From a checkpoint of a small transformer trained on Wikipedia: a variant of Adam for these matrices.
MLP neurons of a small language model. Each row is named by its layer, matrix (up: input weights; down: output weights) and neuron, and shows model dimensions 0-191. Each number is 500 + 40 x the weight over its row's rms, rounded and kept within 0 to 999. Numbers have three digits each.
After each neuron's rows, "fires after" lists the tokens most often just before its 100 highest values on Wikipedia text that the model never trained on.

L10.up47:488539493521520482561519441469518501539492577484527518497474443479501496539455540605479552484455551433551439481476555516467497510434447450451495544536476516510596458509528559459510519519500544469502511557494475535475521533460481421539529405513568535452446506526473508501470427523453487516489523475510519479527497428457558513538421501481572478567471585511396508534494445545484515498519469501513505567397512464508511556481497471490538452428487483538538483512516515405495482491488553482439485474475502508526526462588488465450572519507455519461503568543551458454483511451560490473
L10.down47:477506539525449510498531544421565488526504437517487526497490474498556514469486505457486525536525440543471484425495441466498487545553508593555504504502518466535515526525459492443531509466596482600495445516497436504485459555486500484486476520518466492526498478477494461482422452476488462498538464522520512501470534434524475517520475598474538555458510514518518551496470537518525504594390524478482504492503562425411420472483483566558535588520542459547496591508503557563427477502432527499509489466510517444485459567509457471511509439477511433462505517522449497506513568480592514554
fires after: ",", "0", ":", "–", "-", " the"

L2.up150:478504497504497506509477461501478453436504551490527455498426509517460492479494472496511497485511485480492491553584546568494517553490499490444527428493572563513487515546481457498491464491541481422544447518525523430440519477517490432530554572487588520495484475589526525491522499518486539549554489471507538507540448576547529587533466551507530399522510556446503490517502499492450509519524570525572533517522515475579504561478534529496495489464458525505522448520491478425495503470506498478462440591544441455557447541528527475405519397446542555454530482507466468499448482462516602436
L2.down150:451465534567467517478510490519514512464484482459484518504475504569516607451497532505482504468493491491491563511502569459523530480610448454510491415509479441582484448502537470513536442462636480488504506496496517441555508460409561501612528504525486491519549461511503482589454460423530517487479554472505491485506511554511457425467518449459504469523452463554512486553511547530526512533559487539481461540541503480510434471507486548461460568507492514473431464475491488560465452471421465462498543476474468463557561494477548495533419539514475493526498499481521567502527507502476460600
fires after: ".", " of", ",", " and"

L6.up43:518493524529512503554582526587518429484489488433531433497431481469482477507529476521539433524484494488388454546554532547487484408457460512477508550497434571488497500537573441524529501502505440461564523528532438488533500518475482516501533544540419512439472466495423573494504512474457508550470527444505495432542537489507540498480475516463480462471538533488505524517513504474449404542457432559562566537506533523452550460534519459481512458463472480558471559479542484459414485479509468524497512566501498536505565504462510483442490482509534565526445432557495405510482484494519579516
L6.down43:511556449571488525451455552512496419528524542467587491464502463439502472491537460567501514526469564490472474533508479595381444486421453522518501534533444477532479471462450506386486564499476512527488565539470495473524482538550528505524529482574453493491492521571486550530504444517513443449471466593535531482523558493530486565511491537493464487456478551526454544485473432524468477522455549602536485503501538494468523453562546527496479467511508490547504505542475516532498523496523490519519565541488529410477471494464559430525422487535503457477524426491446503493519556479510419501
fires after: " ", " (", " \"", " the", " un"

L10.up105:535578547509521427506532480455545419493460544466609516503529450468451448490532546469489518453512457392412475484502524528528505490496446498464518544502484474567510386543463488512510501433600491475501500521486527455478555553533465489475529548611473508551418496543375509525483474499471583456513484515518469486533556478453507555495535589449460438457524445501454514462505483546498436475480523510484555487535552486531507529537468563482473520538410470493502519541475525530517514512477471545490506508523512467468475507521517497463470455427519505483530479519511483485453506499526558572
L10.down105:525512486535534546511479478489506481504489487560531499491501556469511512483507526503556470461505433454427518472470511547559468484474467478434487520502541476536477535482532494526518538561506524485508525473496430541415485500528510520557571418537569518490479492538500518549433588437508500522582446501469539512534523427468543396554456412479398615575468553532497479586503482500450515443456466524474412411497518399430533459478525512526489474493534474502438506496533524480475524475467521485459484522478531549595481541551536488503531521504461510461561514475486504499508535509524465458
fires after: "\n", "|---|", "|---|---|", "2", "W", " ("

L6.up96:453444523466484535461508546512522516488519456572483443538462521490467488479495464472469503470527539413544497484574528533556489515532520454506481459449531571601478516534542525465508421465514591447468458510505548541538536482483563447444535546564485549555470549548457564487539552430525535508534420442444545529503508510455533552455507546506473508568444504532477431512494554460513496553455531470514556444559461534561536469483477472508551518512437533482484516510468530455465497464487480465462484515474428542575429421544512485506459473455498494439493460514593469475551516491509471455
L6.down96:535525460582462512543512508505459497488537480474520468397536510460510492511509566486469440496467452540462491501535467504420510505491472558424537564502537496455559525401523436519479567519577519464498551484507475500461496530527486530495534443540591502493469505491523458475496532517455496510560486509541432505434521483482509455455482484522498537536552517543478567546483527576433470497487477506442511441442486450509508502562513544460537444512539434512564506564480477393497669490459580553434517482482553500457544518509489508517471526515534482484458548483441506464523497460480487532
fires after: " ", " ("

L2.up0:446509542518498511515523476473517459523481529465501493445405537520486407469462496508487470507494525501487458550508525571452508515555513550475481480451449518555529510383513507496582448539493481487496477570464485453524500408491492463491525443523508520553502466469443578521476468533505568540433518469497380519631508500499493461463453545477502401507523473433524491546512503503502476536478497522553529458567498479518527509475537552537503481464484437504502510467423513503442491497556504486493488541644487515518508518498476530473502563519526492502441553516595434489536455444508557501
L2.down0:462526525539573533460547541525532436519487498440478468463536499518467555500511476522472544519569466492530501489548482500536531520469493511490528450579451501464482496468497555464396504525502527465491428583540441468543442518593465453468577493527391511476431512504470575561479545486522486524488482505479475471558485453511507533516513531521458519442509493428492484497478486534535476537442493529458582590515499497577497514501500527546481453439472587447511421511477411528491487492469444491497501514503457538551468484483514476520560468564562499513504424518511505526567407435571494528
fires after: "\n", " \"", " (", "-"

L5.up276:499493551490510502473487441517508485461495515464487500605510598531439470435517516516516467530524517466556494444562570486516487499406501467537471424489470495511444445448554451471525437519586472448520501487501471524506462464527458528536500508536543500464494508493479613496491532528489584513471496472516522512489511511428556585560457537509502417493420468523546467498486525541498533549529488472564577491499496502531521526486453561532539497444471532506443487490529490428474441497500493505531390546479422509533522530523566487458475392458605458523481459482495459560499524488495483530
L5.down276:435490502460526545489426497442479573533552504520359493496460500581503532541494419519523498481506557571495560545489517502539520442540595528528477505564537487499511578505516515526497503557518496469454465563502462463492486442467522497477487508520487512484553527479503508565511486515491469537565526485385490553592442538497443493467488503467501508477528463531501510513480561473539471536560513447498509386537504475426492497445519530518472547442557434522504518493524444508477503511510479518570518495517480470469548473490524477473344474474487438465505515493498491467529536457430523559
fires after: "\n", " ", " (", " feet"

L11.up173:486499498454572560544482481485484446491516538488459513503506509482537455517554492507471510487567515520471463523484510576516445516489483470526545493429564555509549511470477569452506500446481520449471467491464548546514523529445501459455536495524528498492476564460433486618526457499532507485491529467496502535425520517521579513478378509481506465537500506406446477513570459513516459581420399468498529524504525536538439561524491511411473481464491502600444558462509548459501493480480546509485493493498470465542555506630472459505538392507509519515477482480487461489441491538521506457
L11.down173:542510473510460561616495485567497504467549444552484491459472532544566431526513506501546449465469475540483500492587458463496494538493535503519435539474462474552475592496504434469527500520531480435493546435535546399473529478464478496523465394532472491505517548557499483477461521462466407511535491548494485447463510495555536578544566566516552446579517486479522435501490459502480495450488502509539491499514503459578542506523544527446560505414512534488520467474482493562525515485497575524459463535537509524508432487455489463464496505523443417580446535523492501501564495476511554522
fires after: " ", "-"

L3.up61:554570504542505533438509521487510432457493462486523449547477432509446445501537504493626494526458498559490420517521507508536438444489494555473519508558467498521504477489547491403505495524534488499450501534492481447497484508495482500432539495586465526426540457547454526431523410486449504498441544461476485443562498506500556497492499581533525574502476525449532489528492502519480488501470529497533522523496509523513528443546561516511542525446494442546490496534483525526467573473474480523529528537512492462469536556464519530429487443455565498520490396524485410527456411452561596546
L3.down61:463509426393482546477488497465450454464514383495454501479497493485559476502551512407439498565503508540463453455455471485511468529467539486465524500519602499534412492530454496506463478515442521548487542599526527601473463521477588584588506514509550518501514573550509494470460484549450484497510466487493480455496509509502594519529430471487454623540502487449441486555542490526521567500539491549430480488449517512496513513498493497436475505499535441512481478502522522491514531495532492472501521478508565475522509509524527524491452564429475505423527513537522489420496520541493487518
fires after: "\n", " \"", "-", " (", "I", "y"

L10.up319:557576505470567558454528442505542497538544554498515539517413496470467537578519550508532556478529536479505448560517541494529469517422470489458551469424444538530480472478552545439526498543503485546574540585469454465487404513490468432503532468495580485465543504489500532472469433538583521513490440483443497491499495472499514517525472508468469543528387531450506471524488448550497445547466486513564560503543573515504513512529496448505521479463479521444471470495468471451459451453454599475575440439499545540531502483438478543483516502537445483505442511513548470475492497471505541522
L10.down319:524550512511553573512503489492553503480461508532521499525537435384527550455472524512471440439491517470523507472522500430466562532489517478451493569478493490504539552535487500481447445502468466561538556485461448513468478506499458482483440592580576537453519540475464511515479504569518474505498506471439501487525509525439475557427483566489523496481540460555494492476459454397530585507520521462432421470452517492538495402437514478496523586475524508540517541477463549480505531533487526561469542512508593518512462502458519538453537537482531469442570456584445496494473523498431483468
fires after: ",", "0"

L11.up66:431534548512496525509564460500497484517480507474496514537528518574528450538472449461497512516452500418557471468561529558473500397505478488530454561443519488471524459471528565463604465498487518439532522556533536524553567521539508465472479465524573524519461495471461528481525451521477550540519503492459512437515555462504546540494482489498503498500578542510438482532458489458493500451507519513496531508454497480496471514468539517538551520442426531539434480525418575490456442625528496467456396480498493502503522513516490458412497505504592463502514487502464402515587469497555544447
L11.down66:483476516471517542488468490484546537525546509473399529493584493434499574536534475452493521562481515495486491513498470477447499426471610514517503470487445464446540562403484533482470564492443474475444536470492519504540505497438486448488511478446495537519518441534593480543507551503470520552607531524470470530488570585530464440550491461579477532437523523568499510519497516453521487502542502541487511455533466510426492478513501535554486454462474536491514555471502464487540504344489471482510504495474567511502539519504488508432417576494465595479454501494497485495528491486497510532
fires after: " ", " (", " \""

L6.up77:567509521494510478475521462493504438567509506465503483481589490450517411490541444464554514482525477429403453501476556480533486532487479499463539548446518507569553497470579511468488461502498444470546476485496503506465504402436518510524591484544527453528442467492468557518463509534536553558508499543498436525531492540505540560495447491429573473534452503530539474500485442402382438536532527518550578520534462502541533591440480507494539469450485506563457484467536547519501471521471521498464464471482536510535515438541468483518518471536505481469495493477435482502473433492514547412
L6.down77:501517418544485451480560407505495506489525486437468471511462484448506498537590463520526544536478548515490534469508483494477394512474426515494546537514420521552462526424467500541401485524461458513527457555449461540470498432526520550539501524503449431562509505463529532581546487464537485552459577502556548510522493518534558450560512480496474489446489465484425574489472490517435463476510480542517553472537523484514487466502471547494479508452508540514513453470580577570550451583514456525449470524509446457466492522511540488459525464546481461493490585476540441485507448555502540527
fires after: "\n", " (", "-"

L5.up262:590485556483559470496500447521497427509428540469529480490557520484478457433525452448535493477497517439379434539549548477524492480467442504460549552449502558514445514543545448409608469507462504470469487523568495490541550413448484518543541438574525510471442430472457595462512475455468540523538484493512477508490523540450570607508433534448481513483544492519506543464500489533454483513505482457551568522510486454509545509488506487538494487489479507545452521442530518456527476500427517503503444477445522468474542494507527460493512480557550490540523468498446464516464502512441489464
L5.down262:529514473504502414428559416496439455493558518467426438495485450460522468537501421537575548479532526491538497541460513487525464504496497450506484517482482524545440524458494481496498508512559491432504502525542553493423486466486489541508547486461499455544474398479466529585498489470519494609466510490466532571532509544515554445528478515512489550492532421477502598529505463469524453528518428600508574448515493531532547451487527574511484458474552542573531472415539487495489502550508494514472526514498465443533493468522526545482486444523414523473547503461599476441528513505500518525
fires after: "\n", " in", " ", " con", " \""

L6.up19:583526529474569480541534480460512472498460422444509541602495461581479462462456460479489451507510527488538429466522536497514455492480503495484510474489462558465520462504496459475499459550516514452504499508458544572583447447431456508592535531504471464551479498450483555578485481493492523439472493544409503459475602519425568513491447541513486498483543502506469555511501499532517476588510467507487542510553559487537530471417573407494471509479496611460477516487508459448480464488451506500520521492521465508494468428546500462473516391525552475505519562456503512501529526501514461519
L6.down19:511524498537504476462509509462448580473433487587454486496478467486481494472484504491534466504583500492520499482430472460551569519463536461545421462446514458463592500502457541515523452493507524481502480487566531472496413457460482457512472474539540492524498517476487406518482476535526473512464406521514462503540522584549497495480460472557465563504477483481484578521560471478589480454453523518492470465566508521527483492440553561502504436501551574460547432524519566456495552558503462508500435455464473497552538567503553501524513507344515461494508533476454542502550522516494551512
fires after: " ", " (", " \"", "s"

L10.up165:537484502561501436516524605574450454517514489486536515530478532528419470541537500515471456477556478505466463452487533537530547465492497506503422488526386496537432475490550509478506486491519528449581439541491466460538569560478522462513441483560469545569563480417555606514448458454490516580517535476531514493513472459490589466467512463459496546508469455515541494572533513476520499561473465477545525481521491454514535486446451496537495491479448590455545575459484497491430448450524497473463475442520530482487468464530520592431458481537511515522516500462512437533504472504513532514
L10.down165:478541497469456443548484455453488546473452534517480523507550493452507421439478538538482498481421560425539515499493507527522536548457458474502539523529601507469598496505513564501509513522477489481479459487556481495416504490504523496465510513474539510440447508497507515539402517636548505453576562576510534471464517518472385512493434491547504471523467542505466498471483530504504433459538582569496505484455532456480474537537560504443426488539452406528448496537453544470524557492440578527449535529479508505493467501460504485518543507475423507481529548542475497509485535500492523473
fires after: " |", "-", "|", " in", " "

L2.up55:486447575455513516514488479538508552461421522498506534425532545561481414456499525479541435530522457501564478527576526474501451525530538583536432558490447504547482451461554480439514529484463508528481516494465550482481495425561448469431515448533557494530491497511507510442512492476540586483460515457469471505473472511522490528428532525527537449511525474421492475474501528546531504478487487433577518525492465499478529480549509520488500557435451460538513525561466603522492540476500536513456424476543569453518529540544472571431474520471522485471471551486451415446486484420542568535
L2.down55:545506510474517559476474487510469528416493536471478523484491556491505549502485483449482458490592458574523520467455564446535466546411476503472534507493549439569500489542423481540357473524507510521479438528522497544510509524437497587530503511443451482555481530436552478503527502554451479473574485538545478516473520470480511508499476468570491470475444500483516498532500428483533513485461455511423535559488474531555561520479525497528544529511542557506506522431499435557474498610502510477458444456458469533512497424497490533420566506536475459481508431511562562459535468518491439510
fires after: "\n", "2", " \"", " ("

L5.up242:555488618566488431503516490513548410519490505489480464474551471452422481405539428481486508462543504487422443525478589534531458516504508492463558488463484502519532486514509545461519497504561536477515513518498523528451536425438450532549505474552483439513490456473420563500545453521439581595563451469519481505527546514494535530554444477502491430556434524458502552542524471487448501477474440496547593509534499481475534522448497530498617488464464507518473534511518433435483481518518489508466448553468479493558498440537475472466488489487484512495561509500487484459470463531508500443
L5.down242:480538472407456488482539448500496505421494462478419534480444560514489476575568440440531532486495529542545480541465493513472506470554518470542559486499447489487434534477510504486435511477507463516544457552475487540476468403521576522612500493446512479521575492434559556558562448498548479554492485499481425506488527507527511482542543497548521462471511459492457490485504513454421570513510531466591588426517474529494486544518548507539488565419476494537520496501561512558492457557453489441520433477558464513485481435553483479463519526513464448490515543505545465489490510537528439509
fires after: " |", ".", " as", "|", " (", "-"

L5.up288:510491492517546494621576528520505503531503543492540483538462533561485439521521427508517479482501490502502493512501528453485430508452452545445489542574454554510550517573525475542485525452448491491575484540540463551525519577474506428462520479535485570479452453488483492511489516458427513543473493487530540486493482496540587548477499497512523487544533499440402510494479461559503419486428538439533563489484523476483474567459555481454541520467431552538509512516542531489402427491545581464444485446499457527475503475515526443474552479537516564489469561534484409478488465541510530440
L5.down288:556528579550563538501483499476452391502495581451523468447502525548451482462505528472547461457444488505525527533450533501434535504538542595528530451517472541491499583551537429501550558471454484509542503522479548544529529556557486514518529515456438474487532442441515467580546550483426518455520456490492521505509445547478540471508470501501563517495542529429474496606471464499490460563486557549415560514483544508549466517484512551467449507495439496502458409502420470554530468507534498461483449472513521483507469449462469462516512455489542531492483479412484517485507439511546475518
fires after: " the", " The", " de", "The", "-"

L10.up229:497534563440462539549504439541552437481457460471590524541458529457381463414440527567511457454493541447443480500450537488555497500454411488515475527559469558482508524471516555503572494522591525516473465596468535488488483537543514475484504438524563479507512446538525485431498467463487562507524573520492471512544508478494518509523521503457546436538450531475536516539457492496471535522529434500514550514457522505467521544489532475490556497502398504497473526505479457432435410454477563495467507499422516501519511480516471547476509493543531551548538458426544474476471506499499553555
L10.down229:461572502573481530447461500438493494496500538467537518520428469544487447535478601516463494517483540475480541483512427529477529422569541529521518520498487515507480575466468422464443553468548508517563575524517464471516491477481466491491474504452480546481528513505565531546515469473440477561556549519518509524479465505447530426533541506476522432430472523535483517457514539522502540491537514457510482575479512506454438555444449455488520474502569535525508565485539508502417474454492432513494555521611464461462564486550449523495406448480562478494442530501510491523512613536451500539
fires after: ",", " –", " No", ":", " Lo", "on"

L5.up76:500525568555512548528518511459530427603421510517501497555506498464502508436503420528461500485515523486468473562503544523485510476542489494478484435505485477485480489529452567555522426510511504493454489520512512529476504409489481477476536508497463500498439455417498538580524530445429574616433532481418440442529519535487578513430417509513541472536544455524505524531571483486490488592413463498491534494560521531550554471441536464540562494512489555539449534482455523503504474517445453501570500451499545526484513466478513484466478490473476465501450435475570467538520475544482486469
L5.down76:467515502507473491489446508553430490495496541431583490437579479536496491523459549521535451452533481548532461470471482484465533554529417516529523527537530520420493408504553526475562544485551514465540552485505537497481409509518439505558472446570556426524462478483453508510464534525530463490535466504563472472517524478489455439545482525465552514452510472386452568489477469493524490533477467519476441473499505442515473485517566516520525506597551464577487461487483516533538552484483505514498492508542527498544584435468502450591467468443508515447494516488444601489457458496511511568
fires after: "\n", " (", "-", " ", " \"", "/"

L2.up31:475480520406461508559499492550526587523480519527529513495537543534505404442548527559541494455484516504543446508577527411490504482534493494485441514512433504501519411464578483544579512456462544539477516457512517499514502459555491456448505421488495444532535508471471534422512462458525517517469522436503363451484463473457483480446487561516523513487548554498467477451538489546540428504450440444508453477526485485480508457474525536522541529439442448536457506500444545507556519474509528482460507473574500536468534525508530498535551595489516469595507519519538443498538475477533474544
L2.down31:513464468527583519456452578504554468519525511489494538432506550550558544436456527539501494535535505505603486457444490499508479505506550493557549480546469444469473512493524449482487415473495475478474565510477470569576550497503556497483551468470483538548480469540472536472471484535440448457531490481501459501537525446461544458485515484508511514529470543525471473540567422482492585510476483495457550502532471517542458481535532527514445432415509459472545470478483439565483403549477503480499537559476473485502502549495621521383455510525505499471549443452520495442505446498506518588
fires after: "\n", "==", " (", " \"", "===", "."

L2.up276:502520507471489512544517521560534529481461518497541474472533527567503401493589518453578464494444504522520432553562510471522500481526517482490492545486449514509507506413589518523515504460465527536572496477484540482486539505530518435453522448457510546557489464507435530425502458477501509556474523504510345517462415523472470493464440570434453444558506564450496457480514504526486447540490532464514492483573485457514470506459511538500492525428437474537495536523385487476496533508499556515458487447594522520519526466558491531512511493524517534562515522504426432486528459489568485524
L2.down276:485464434454514540461459512501551447558503497459491497463539480529550519445464468555472478510499534534576518509455500515541503517547541523511427494531547447449507474501476438509412476485484520471552523547543451566571482500533505527491483457468454522512518415493511548480474498518474423453506424524520526452542570465443447500468498471509552504474485541472454511579534478458622569520437506468502544515486416520585447480499476502540432511495518489497511434549531479595549438580518546513532506525472448523462502581543543501476444476518467577504483446461465529501553502471547463478
fires after: "\n", " (", "==", " \"", "==="

L10.up336:474564539547496442467520503524535453458483434419457533601499536527450596495455512451464495471515520514495460532470589564501486504497467509479482430528463427436494493453451577459613492473444519517525482542515501506513484522497474517490438503514568466471479435505500468483540490495431533549492516558523524458512550423498607542523514461471575472581553508517515606560468466454434525512517471486506483507512543467548467478449530476569535462505491586512475497471460480482500452542529538479487531530487477484486494486449553487416493465551516489469549484521559511496528473485437509451
L10.down336:502552501518422495528433533532524538504523499528477465505527467568529465466538463544490512483513531505502506491438506568430526508496480525509522482524452497490459521510421523541486436469515476457522503480521565518443469457503456521446423542495483467429538484516466528550565479578477516470504531516579440506502546477504470569458459464433528517479519469513565588514536540436463547430484594455492559500452486372507566467475466561462427530473418555488471566517487521500538485562469523475467458490539473514498403510475561469526456550574469525469555534544498483522497497438531510502
fires after: " |", " in", " ", "al", "d", "n"

L2.up154:447488526467494539504527500482522495548454501514603520442511576495484411444501473521532488501469543512500452558511522510484472501511485607490530486448448501510476453403482492446583474511506535486447493530521450398467473461502471457461517405567573518529521460538471526466466438542510505525496565427491501494611512524476492521456547601528535498536528576434496446499507479491579470492476493457558459522517482466484504522484537537555529513455507440514518499479442586530531499443484469513483456497558463464483493540536550513504559476406503501546488480518565466516510457433515545499
L2.down154:497521487488538507451487508463482473513532508485473428510547519513495557492442460520466499511524483496498518515550381498523443510446547505487596513544522472436411521518478512587469498577526422499446461571481539556523497578493516518517515498511424515539476591535514539564472507530475473464532602519528497529494491453524490494568466452483489520416490438489431502526516521523492568456404528487439558533484538521516546430481480531513472437494532510516518560518505489499544485529529479480507492528459424532546475507499526451464487546512511458522634438500500493406548444473502455499
fires after: "\n", " (", " \""

L8.up54:446498541476521504548533511464535514466475464494522450482517589456507516505483446487461413510557518495511437468490536523470520483387488471498533520429447492524462532516561446469477511568501468475534507559483505546451495446460505487564520564481464490444398514479435571453441546485470513501521558487443446467580533497498534523496463534463507504485564521525535466550576462489551409557471503534516535511489531496525536425511557437534472404478502523498518535517546481485461500495464482510519436488491515545607534503514502430475545418508521488519494436527563505459484486415571528524
L8.down54:445497518433419533508483508536519539505498485568504468486494504473473550534551533484472525473514543466510515508490502499474522468520511491555543541457527424528535531510524533400487535439466537549503517453510476472532513506473468521444507512475511482549582418521526542542456476542514537522521508505485461488480473499539459522468520512518542523551571524553434532537477434534574560517545486531501494481475463431552535436562540532544512434496482517528513551406485529434416467529470496479477495539487419460517380497514511492484486488478486449439550477565516508395509508517564394618
fires after: " ", "\n", " (", " of"

L2.up65:466521510393507490477480450482511472492482538452519459463517543483519537487474393493551522429471518528492454541544535543477519501459497522454559479478506554496525527499520549509481435548538442417530485526464526495470502470493483492488575531440538564490516445518493528510521491501495529542497504463519364474549440539521551514535438528484494472555511543491553521569538516489467433530489519546561582469511515464594518573455543508503582453509460562491430491520474523432488543515508536498479460521584496436558444545562520482429492442553497559510524448484512483472498488472511579438
L2.down65:470508556548431533505533512554549497513486555464522499486454482548515567421522530484478456504546476520452502559480526522538520386601464419506531462507517453600506378529529423490487484493549424540546492517512482510549442491469555504624554520519451486543541518523552495521446531478549494528461522500470520460468557528509495491517529457540524546496497399506493498514486497529486488581556503454483558532511496496481477444485515492414433548512468558501499413469472510571513428482410452462486490494446458504467459492474469446488477500538514489495483509453499516518489519510494471541
fires after: ".", ","

L6.up294:459527509575468449554528478557534476510480517524587520487495525542486460464516428503551470507480465487464525499497512551560537442474467587479495484544399554467494507557519539550529540473439474494505494478465464519533486478468517521429505451588470473493476503528490551468480464515426494539455525434460534458519450500512557500451464489523544423523558515494535487565517545579452445449392503515583585513465512509494552569566506455487542511459450495490487492470527525501440446516428485515473555492518510496513483532484495523467546438535535525542445524529430411513537473541550573465
L6.down294:535494506555518534459441505565461460502523513519513501482458553496462542475533526513519483579481467462477529511511451507511545468444572483524502445544527482479435584555454497509535503444488511452500483453438565522489600480535454507405555435526458506484448542418525472453499565491527503457519451501491544494540520551470489557485589479507463476550498465446501479491465505425537497504498469544486529422462458551495515513482510510466495462432490555564562534510462406547505499485623526458530497502426536461548534524432532530566577470516540504472545473436503480476523422498494533493
fires after: "-", " (", " \"", " ", "s", "/"

L2.up210:513516556490536478481472432495499504475471541448505493488446526496500540481483486477566524451464507515548522472580544567459502556391513519405460523596464590485464504516498518452463529558486489500498503490563477546451438527528437508506539518414555534435484474489498481526503497512504542544463506506522382442495441458506462572560474551509552479520462487478505470500495514558465477506525542491553539505477497507474509493521574521492559514510455490554444543548524513381507539510529524485443454549535541425521533509514481542371471507530555545479445520514449477459468519483499543442
L2.down210:461554479540474519487451513524475497567523478516472523486537543489526476492512541526497457510581505468467505543429463555497579460641487501533513435432485445570527455550502437509550469488535501534580496513431470479561515475489552447531489480521512514508536523545537499482518550463524438507456530540465497479532469498511501490474546495486528536467566403514519506507544499513512521530509531478497512525456488520523467480438473491494429544522476554515530461440471478649477474446487458514567489447516494532457414484461469357544452506462514538413502485487550513496438541502467476462
fires after: ",", " but", " that", "s"

L6.up229:506539569534500448502500457503524409506397520490576511482506527515444479443474529427529455450509496504440401527484578457568496498500466487485529491447504493521453521546534454532611488514528603444552518454478515477512485488507449488522493457599501537502417432557443562492491502498499566555522525476515531524465529501460527569496554496406607476481524477473423504522507526496530477514480470486538514513542524483455483528491469530499503514477438505500463499451530489478545426553518470514465427528517464536532487441523550520548530457496500450542434552557523472540505486523513454443
L6.down229:429548524501464491472562443499474469442494505550461533556504512545508525507517480583529552399535552466521466485488528566473472490479486478450518470457474499535494470470538423511555499483484527489573518495560558527470465490491513506521452508521524468509566458553452525558522491507536532550441529478512481555510515568522545544477500489463492459564491510539512529506554474445466525526550444512568493341575494473519464489506499532530493540413502508479484424495551527471405453511475499580527496476517466454504493493554540481481395428497500463443579513504516448507472429458509565467
fires after: "\n", " ("

L2.up196:488510521487522514492538411530457555521495530515598543504535488500454423522439579568560404498501466416501488486546501495514565509486434503501398535482485621466509479491454522464538481537480513438462505554559476443440423436488453390444524422553558481467462458516412488453454493568554490473507454487463471493526540475496491494520548518479581487439495495490498512485467501534462515508493508509486549537482509506496463564500534508527505536500524455516470458496518559461495496481507550507440507420534518456493473548549564492480513553447517468542469535531487515534437512503503523563
L2.down196:544477442479524535514443532485562427528499486504413502522519485477541564487439413500485560453483512506434542478474459485534523506540508505459618460502440482539480530490438516530498511485525532526485435485561588516475597514442562511539460476501415498540535560575576511524474484490443477539562502482503542511442504509503521499465479533490515470475524557536504484471493500470423536475484484451560561508511535561485567439533475487482504504488421536469464535519554473513524518519538428554548472542507458515493444451540397550481481454567463429473497485524469428515527473526478439504
fires after: "\n", " (", " comp", " \"", " Me"

L8.up378:457495528499546407570533462529449521451527597435503509441540485555550505460436530500500450472522498481455477439484530507473543501514480556594494549494471520532457534558479585487557509481509528561448464569498493494510472517468545464517477447413503505450463563416507483539508579520469507547503599484452400461517492493532586460487446529471476525544580520422477492495547483461513476522453465486428554506517494516501531563528532473507486507497466466485477497442562531508446454503479549510544516485517517459503514492539470482534524453432528518496437491437512438519453520511546566549
L8.down378:499451471494459530509447455556461493439516518559488513481462542446491509544503495485412537544488530452514586578413459517469494478474526458436503485540474518521467546506459449496522410482539499517530538522550524412500470503520480493533454466526488498562518567535552534472505500441479455556469407495469546481488504614524542498501611480516531527469455556529475485478436463566576459473454466461545504470472501513532550496538510493482528426470534451478586530505513551508537449514580481479574531425444523530540483484493495444599492516512507510467490483491472423513485504521556493531
fires after: " ", "-", " \"", " |", " ("

L5.up190:464563489480494466486544498541547419507514420421514523536490554487506513494533428496459517494507533476492490509466506574545531483532513520473508484489535478474503459472506485447508486543416455496553479459525533467481456519500500555479515466525504537434530489580504540512560508516491521493478578505520480443517464565555489583540509578501543431490452500427552439551515467531463459483525494499589495545545491489506524497515538458534515518469452518489506381462516494495547524464518523496531478550521508457466483593500547457440490380514519475536481471598515457485514434491542619398
L5.down190:538505539522547462486481519465534450475538526482528378541501457454488496519503415483489478513494475557438493535532548508501515493460481531430494511514491477509458471480421499492492450567532455546596544492486510474503542546369506506468495522509520463470459484561461593520502460504515521495485470560502465494492518496538548499553534519465474542508512501546545514492457415513484553522528536559467545484482549485581522470485525527510556504476519515460547547470475473510491482543470505471493484514411574468518403501489486475432513528610424465507418540546551474469530476499492589385
fires after: " ", "s", "-", " \"", "_", " S"